python train.py --n_kv_head=2 --activation="swiglu" --parallel_block=false --batch_tokens=[32768, 65536, 131072]
MLP neurons of a small language model. Each row is named by its layer, matrix (gate and up: input weights; down: output weights) and neuron, and shows model dimensions 32-95. Each number is 200 + 20 x the weight over its row's rms, rounded and kept within 0 to 999. A neuron's up and down rows have the sign that makes its largest values positive.
Before each neuron's rows, "fires on" lists the tokens most often at its 100 highest values on Wikipedia text that the model never trained on.

fires on: "3", "2", "5", "1", "0", "4"
L11.gate495,232,172,193,200,215,211,182,203,257,217,198,226,183,217,188,225,181,219,184,181,212,192,224,227,202,189,207,204,234,194,193,195,195,197,212,219,220,191,177,200,201,185,162,258,192,223,213,230,186,212,222,219,169,189,176,220,188,208,200,194,206,150,186,209
L11.up495,203,175,204,188,202,198,199,187,191,243,211,203,170,215,170,222,204,173,212,152,165,188,168,227,198,210,187,183,224,208,218,207,204,202,235,215,224,180,202,206,203,209,158,205,191,219,194,212,216,181,190,198,189,228,216,236,204,202,171,162,156,208,200,180
L11.down495,211,202,207,211,207,206,203,234,156,184,211,187,209,181,200,197,225,201,194,204,197,241,172,193,203,197,167,217,215,222,195,199,195,203,190,182,200,203,236,197,193,194,195,192,207,173,223,218,189,226,228,185,187,221,221,169,178,220,192,243,199,211,186,195

fires on: ",", ".", ";"
L11.gate398,206,230,173,180,191,174,208,208,198,216,220,216,217,214,240,192,197,210,218,220,218,210,195,213,195,205,186,223,181,216,224,180,228,186,174,211,216,211,184,192,196,195,183,198,222,183,160,189,224,176,197,184,192,173,230,204,238,239,135,219,182,154,198,206
L11.up398,186,200,181,182,182,154,217,206,224,238,198,204,213,221,241,186,169,234,185,208,209,215,195,198,198,197,191,186,212,188,188,155,205,220,177,198,215,210,193,199,195,178,180,246,163,230,197,225,252,209,203,189,133,211,211,232,217,204,168,199,210,202,213,201
L11.down398,213,176,208,210,181,195,215,175,219,194,196,204,205,196,193,225,187,189,185,214,206,207,233,190,177,175,203,193,156,178,203,180,184,240,229,183,225,180,202,222,225,198,188,180,163,207,191,238,174,216,90,198,178,202,209,203,198,203,184,191,233,250,186,194

fires on: "n", "ish", "ian", "an", "y", "can"
L4.gate320,200,235,212,184,231,153,184,209,207,157,197,228,187,205,193,213,200,217,226,222,230,223,204,186,209,202,226,233,202,209,207,183,210,191,220,219,188,197,209,217,175,189,223,202,186,230,196,218,192,192,220,216,164,172,182,213,193,197,174,236,188,213,181,177
L4.up320,172,184,175,176,211,166,203,220,181,148,243,195,181,215,197,204,199,213,194,206,168,208,186,202,182,222,204,216,197,183,216,224,243,196,207,188,196,204,202,228,206,166,222,206,189,211,184,208,202,193,211,227,168,218,196,207,192,210,157,213,217,212,196,194
L4.down320,213,216,170,200,195,198,189,231,246,211,226,208,170,212,174,222,212,207,221,199,224,173,187,173,208,189,171,191,240,207,207,208,209,199,189,190,234,169,204,172,197,223,203,176,198,183,194,201,214,185,123,165,200,193,196,198,172,208,181,211,216,223,185,208

fires on: "1", "2", "3", "4", "8", "5"
L9.gate122,212,206,219,186,203,209,227,228,204,210,220,200,186,219,154,227,196,208,161,223,221,173,209,184,167,202,195,194,196,213,184,195,202,175,186,249,210,201,185,172,205,178,163,240,166,207,215,226,185,224,216,200,188,178,182,226,173,205,218,198,225,217,205,181
L9.up122,189,175,180,213,192,207,209,212,213,234,219,227,135,190,180,234,186,174,230,207,186,225,163,193,204,212,195,223,199,234,234,214,176,207,181,198,182,207,185,204,193,217,242,208,144,201,222,212,203,189,179,222,159,238,223,179,171,173,186,232,185,206,194,225
L9.down122,235,163,221,219,209,190,194,197,177,206,183,189,200,177,179,199,171,187,177,159,181,175,196,195,171,217,193,195,205,222,195,203,207,181,192,234,251,162,217,180,226,230,223,212,197,209,210,232,172,197,268,194,218,185,202,187,216,219,216,186,205,192,190,196

fires on: "e", "ar", "s", "te", "ed", "ing"
L3.gate187,221,172,210,194,234,195,180,203,198,214,231,193,220,223,203,165,206,229,196,191,205,196,189,178,161,208,187,208,225,193,169,220,191,201,205,212,227,200,195,206,173,180,180,210,223,218,213,192,221,235,222,168,218,186,176,218,237,194,190,221,186,191,206,184
L3.up187,176,213,217,166,201,218,224,197,202,189,191,183,221,188,204,182,188,192,211,170,200,222,205,213,220,180,208,213,201,190,184,226,210,196,180,209,205,215,192,194,209,176,184,204,238,197,160,212,202,199,207,168,208,199,204,204,217,190,176,203,223,155,153,214
L3.down187,200,216,227,163,187,174,212,215,222,195,171,187,204,207,160,224,206,197,186,185,199,211,170,194,198,210,210,191,192,204,196,176,210,180,162,213,235,196,229,161,180,186,172,214,171,194,202,211,220,171,173,208,170,217,156,194,197,230,229,194,187,228,225,228

fires on: "-", " South", "e", "s", "te", " North"
L7.gate167,212,218,225,186,193,214,191,224,193,185,234,192,190,191,198,195,205,198,176,222,197,213,211,188,217,230,204,194,184,215,175,215,191,202,211,211,224,199,177,226,225,177,194,202,211,209,171,178,210,221,206,201,251,193,188,193,199,209,216,226,213,205,197,180
L7.up167,223,180,221,217,204,189,205,179,219,172,204,211,180,208,215,222,224,184,205,207,172,240,207,210,180,195,212,188,202,195,153,232,232,175,185,176,204,203,204,200,188,163,191,210,215,187,165,202,201,179,194,171,182,218,218,196,197,198,208,248,186,209,203,185
L7.down167,221,211,159,209,165,213,180,206,216,191,189,205,200,221,212,209,219,208,201,201,198,212,218,179,210,169,230,193,218,204,179,206,218,222,159,164,213,201,236,196,239,151,177,176,213,174,202,216,189,180,186,242,169,214,209,222,177,179,205,177,169,227,195,218

fires on: " number", " of", "ang", " Pop", " population", "circ"
L4.gate566,221,191,194,201,168,186,187,228,174,211,202,242,225,192,217,218,190,179,241,206,203,177,171,166,222,197,208,164,176,189,194,195,171,198,195,204,232,223,168,198,235,200,207,203,197,232,214,171,213,202,196,193,203,164,209,215,173,221,189,185,160,195,199,189
L4.up566,197,224,190,222,190,210,226,214,224,219,207,171,209,213,192,177,191,162,203,188,204,217,205,179,194,189,204,232,174,243,196,213,180,209,178,194,215,195,197,225,204,204,220,199,180,216,207,206,171,187,173,205,185,188,205,222,200,202,204,213,175,208,189,195
L4.down566,199,210,219,201,206,225,191,172,205,209,174,190,248,230,172,223,232,197,187,204,202,214,197,182,203,192,209,223,181,240,206,203,197,190,158,219,180,189,199,216,198,217,167,191,177,200,204,201,208,185,222,161,191,179,197,192,171,210,222,229,176,184,192,191

fires on: " of", ".", "E", "1", "P"
L7.gate19,209,186,230,223,194,191,187,200,162,157,230,187,204,220,215,224,209,189,229,224,206,218,192,196,235,200,189,193,242,190,191,205,191,221,155,225,182,168,161,188,231,188,153,202,203,208,223,168,213,204,211,221,211,180,218,228,176,162,187,227,240,219,225,195
L7.up19,232,172,220,216,220,211,201,174,204,200,230,194,221,214,198,187,227,216,206,215,200,209,215,231,237,207,198,243,187,160,224,216,217,206,216,205,207,221,204,229,179,202,167,182,160,226,199,209,219,213,216,177,213,195,252,219,207,205,184,194,211,198,221,180
L7.down19,201,201,211,207,190,195,206,224,188,213,201,206,179,177,172,208,182,167,211,212,221,182,162,172,204,191,159,201,226,200,165,187,214,204,194,204,194,163,221,211,159,203,235,210,215,190,208,194,206,191,131,228,214,193,192,190,237,194,198,215,201,186,195,231

fires on: "==", " ", "---|---|---|---|", ";", " ±%"
L11.gate431,191,205,221,208,206,215,208,199,181,236,171,195,226,200,216,240,192,232,233,193,215,220,176,202,197,222,211,183,229,207,204,178,189,217,230,217,200,180,201,199,204,205,208,226,184,211,170,217,184,226,219,201,199,182,162,199,190,203,177,218,216,194,229,172
L11.up431,242,190,213,189,217,225,184,218,211,199,169,148,184,204,199,225,200,173,184,206,198,220,228,181,190,221,227,206,229,216,196,217,168,192,225,203,211,190,196,202,214,187,207,199,220,154,225,147,234,218,217,214,198,176,222,196,221,242,174,176,217,173,198,180
L11.down431,208,206,177,200,196,172,200,210,162,201,179,191,229,206,215,197,235,209,227,196,191,186,185,215,232,208,188,205,217,207,187,187,175,186,245,196,242,173,215,204,222,248,231,162,186,178,238,197,198,199,163,217,191,166,157,184,214,201,192,205,190,214,222,188

fires on: "en", "s", "d", "ed", "ing", "lie"
L2.gate7,226,178,224,220,199,174,189,206,188,224,182,205,233,207,214,177,186,203,195,196,232,176,189,200,208,227,186,208,203,216,193,177,162,186,187,181,184,162,203,182,168,212,203,188,198,218,212,186,261,207,195,221,189,190,184,172,224,205,185,213,176,154,189,199
L2.up7,238,206,181,204,167,163,219,224,207,188,191,173,249,209,204,179,175,230,188,214,243,170,188,205,214,204,187,199,211,237,179,201,151,203,200,184,226,164,191,210,185,216,206,200,208,187,194,191,204,175,186,181,185,206,197,197,215,222,201,207,199,176,169,178
L2.down7,208,198,181,191,189,178,199,209,205,211,214,193,202,207,225,223,191,205,200,198,175,220,207,185,192,197,206,212,201,194,214,233,237,200,187,198,200,225,207,213,220,185,159,153,215,199,202,197,164,212,26,216,166,217,186,218,188,182,209,194,185,201,226,220

fires on: " Tom", " against", " Tim", " Jim", "d", " Mark"
L2.gate448,200,205,219,211,204,177,168,211,214,211,183,195,207,206,209,239,175,191,187,197,164,205,187,220,188,195,210,202,203,212,237,211,193,210,153,204,157,228,215,193,202,190,209,185,211,219,196,193,190,174,217,197,188,198,208,201,192,236,239,182,225,192,195,219
L2.up448,188,181,215,159,229,185,191,212,191,220,186,199,212,245,186,223,197,198,234,187,183,223,207,213,199,159,216,203,203,200,210,210,225,197,231,200,177,237,180,185,181,186,143,208,224,188,178,200,199,178,204,204,224,199,182,234,196,217,237,177,203,212,198,209
L2.down448,198,188,198,204,199,216,246,202,191,192,165,195,203,212,229,216,141,221,181,229,200,207,193,211,190,190,195,201,210,215,201,177,222,171,205,247,210,174,201,181,164,188,245,162,213,179,222,222,203,214,124,198,176,169,195,197,169,189,221,189,166,207,193,207

fires on: "3", "6", "5", "4", "1"
L11.gate320,167,214,184,200,210,200,214,190,223,207,221,224,188,209,152,230,242,186,233,185,202,181,200,197,199,196,181,169,202,217,210,220,230,206,179,202,200,179,204,178,217,217,202,209,175,192,203,233,216,213,189,175,186,208,169,246,234,200,206,186,224,160,161,174
L11.up320,193,225,214,149,228,201,228,203,221,201,222,185,187,187,184,184,195,204,197,209,199,201,200,190,213,229,190,149,201,171,194,194,165,171,193,187,209,178,196,181,202,167,169,208,161,227,190,253,205,199,203,216,223,196,180,229,224,184,183,220,195,180,190,195
L11.down320,218,160,210,202,222,199,187,225,198,192,169,166,199,222,201,201,184,233,189,191,222,236,224,197,161,167,164,215,203,223,193,195,182,149,186,220,162,184,185,209,183,169,195,196,220,216,227,189,197,233,196,218,201,222,208,160,185,215,219,199,193,248,185,218

fires on: " ", "==", "-", " following", "==="
L10.gate80,244,209,222,186,163,199,248,196,215,207,195,210,210,199,210,240,221,193,190,240,194,211,173,221,163,193,217,187,216,192,189,179,180,178,238,186,205,195,225,192,169,204,225,205,207,220,208,194,209,205,213,184,165,220,229,196,169,187,212,207,198,206,170,206
L10.up80,191,197,189,173,179,198,207,186,205,225,207,178,204,185,194,197,237,158,230,215,186,219,212,218,192,206,210,183,219,200,168,212,192,204,219,202,217,174,224,201,176,225,159,195,229,211,236,197,205,176,204,219,186,216,232,194,198,232,195,205,206,220,206,198
L10.down80,197,175,195,235,207,179,186,183,212,186,188,211,225,165,198,210,222,211,205,222,188,212,218,205,211,199,186,210,219,199,213,216,180,174,235,218,197,187,168,219,195,191,248,206,158,183,254,226,166,226,193,155,208,191,198,186,197,194,189,193,223,208,221,168

fires on: "n", "i", " English", "Turkish", " German", "ish"
L2.gate468,188,167,220,190,198,173,204,203,147,193,223,210,175,221,219,211,209,211,189,201,162,206,203,196,208,212,207,213,196,186,209,192,205,202,195,174,221,190,198,202,227,163,190,221,219,197,195,165,204,224,216,217,203,188,192,194,177,204,190,199,203,202,187,186
L2.up468,200,175,209,182,225,176,196,180,179,199,227,202,197,210,195,239,205,215,202,230,200,204,213,195,211,202,195,208,218,190,230,172,190,202,228,156,229,173,178,189,217,173,222,206,246,185,181,196,208,184,215,186,200,223,181,167,178,212,214,210,195,213,195,223
L2.down468,203,175,169,209,213,187,179,225,217,207,188,180,133,185,180,203,209,202,210,227,209,212,195,205,199,202,167,233,199,188,201,189,220,176,223,187,214,185,201,187,156,226,183,182,218,209,192,218,187,196,63,200,213,209,209,216,183,212,205,214,175,186,212,206

fires on: " of", ";", ".", " above", " over"
L7.gate245,219,223,194,196,197,164,184,252,210,224,194,214,235,200,221,173,217,200,218,234,225,163,212,197,224,228,165,228,197,197,209,187,234,186,172,199,198,205,187,204,220,215,176,219,208,195,183,217,227,211,202,212,191,189,189,183,216,225,161,212,215,216,204,161
L7.up245,215,165,209,186,236,221,199,207,199,191,178,232,210,168,233,173,205,203,193,231,209,196,192,217,214,207,192,229,207,203,202,189,207,159,203,210,193,248,192,183,199,207,178,194,201,193,217,217,218,167,210,218,219,203,205,205,179,210,174,214,187,205,211,194
L7.down245,193,231,238,194,206,193,190,155,188,257,239,161,221,250,188,222,210,252,205,218,176,219,213,205,202,165,201,203,186,216,225,177,238,210,188,199,188,165,197,203,163,195,189,195,204,208,212,222,177,196,181,175,205,179,185,180,167,216,207,222,221,188,227,193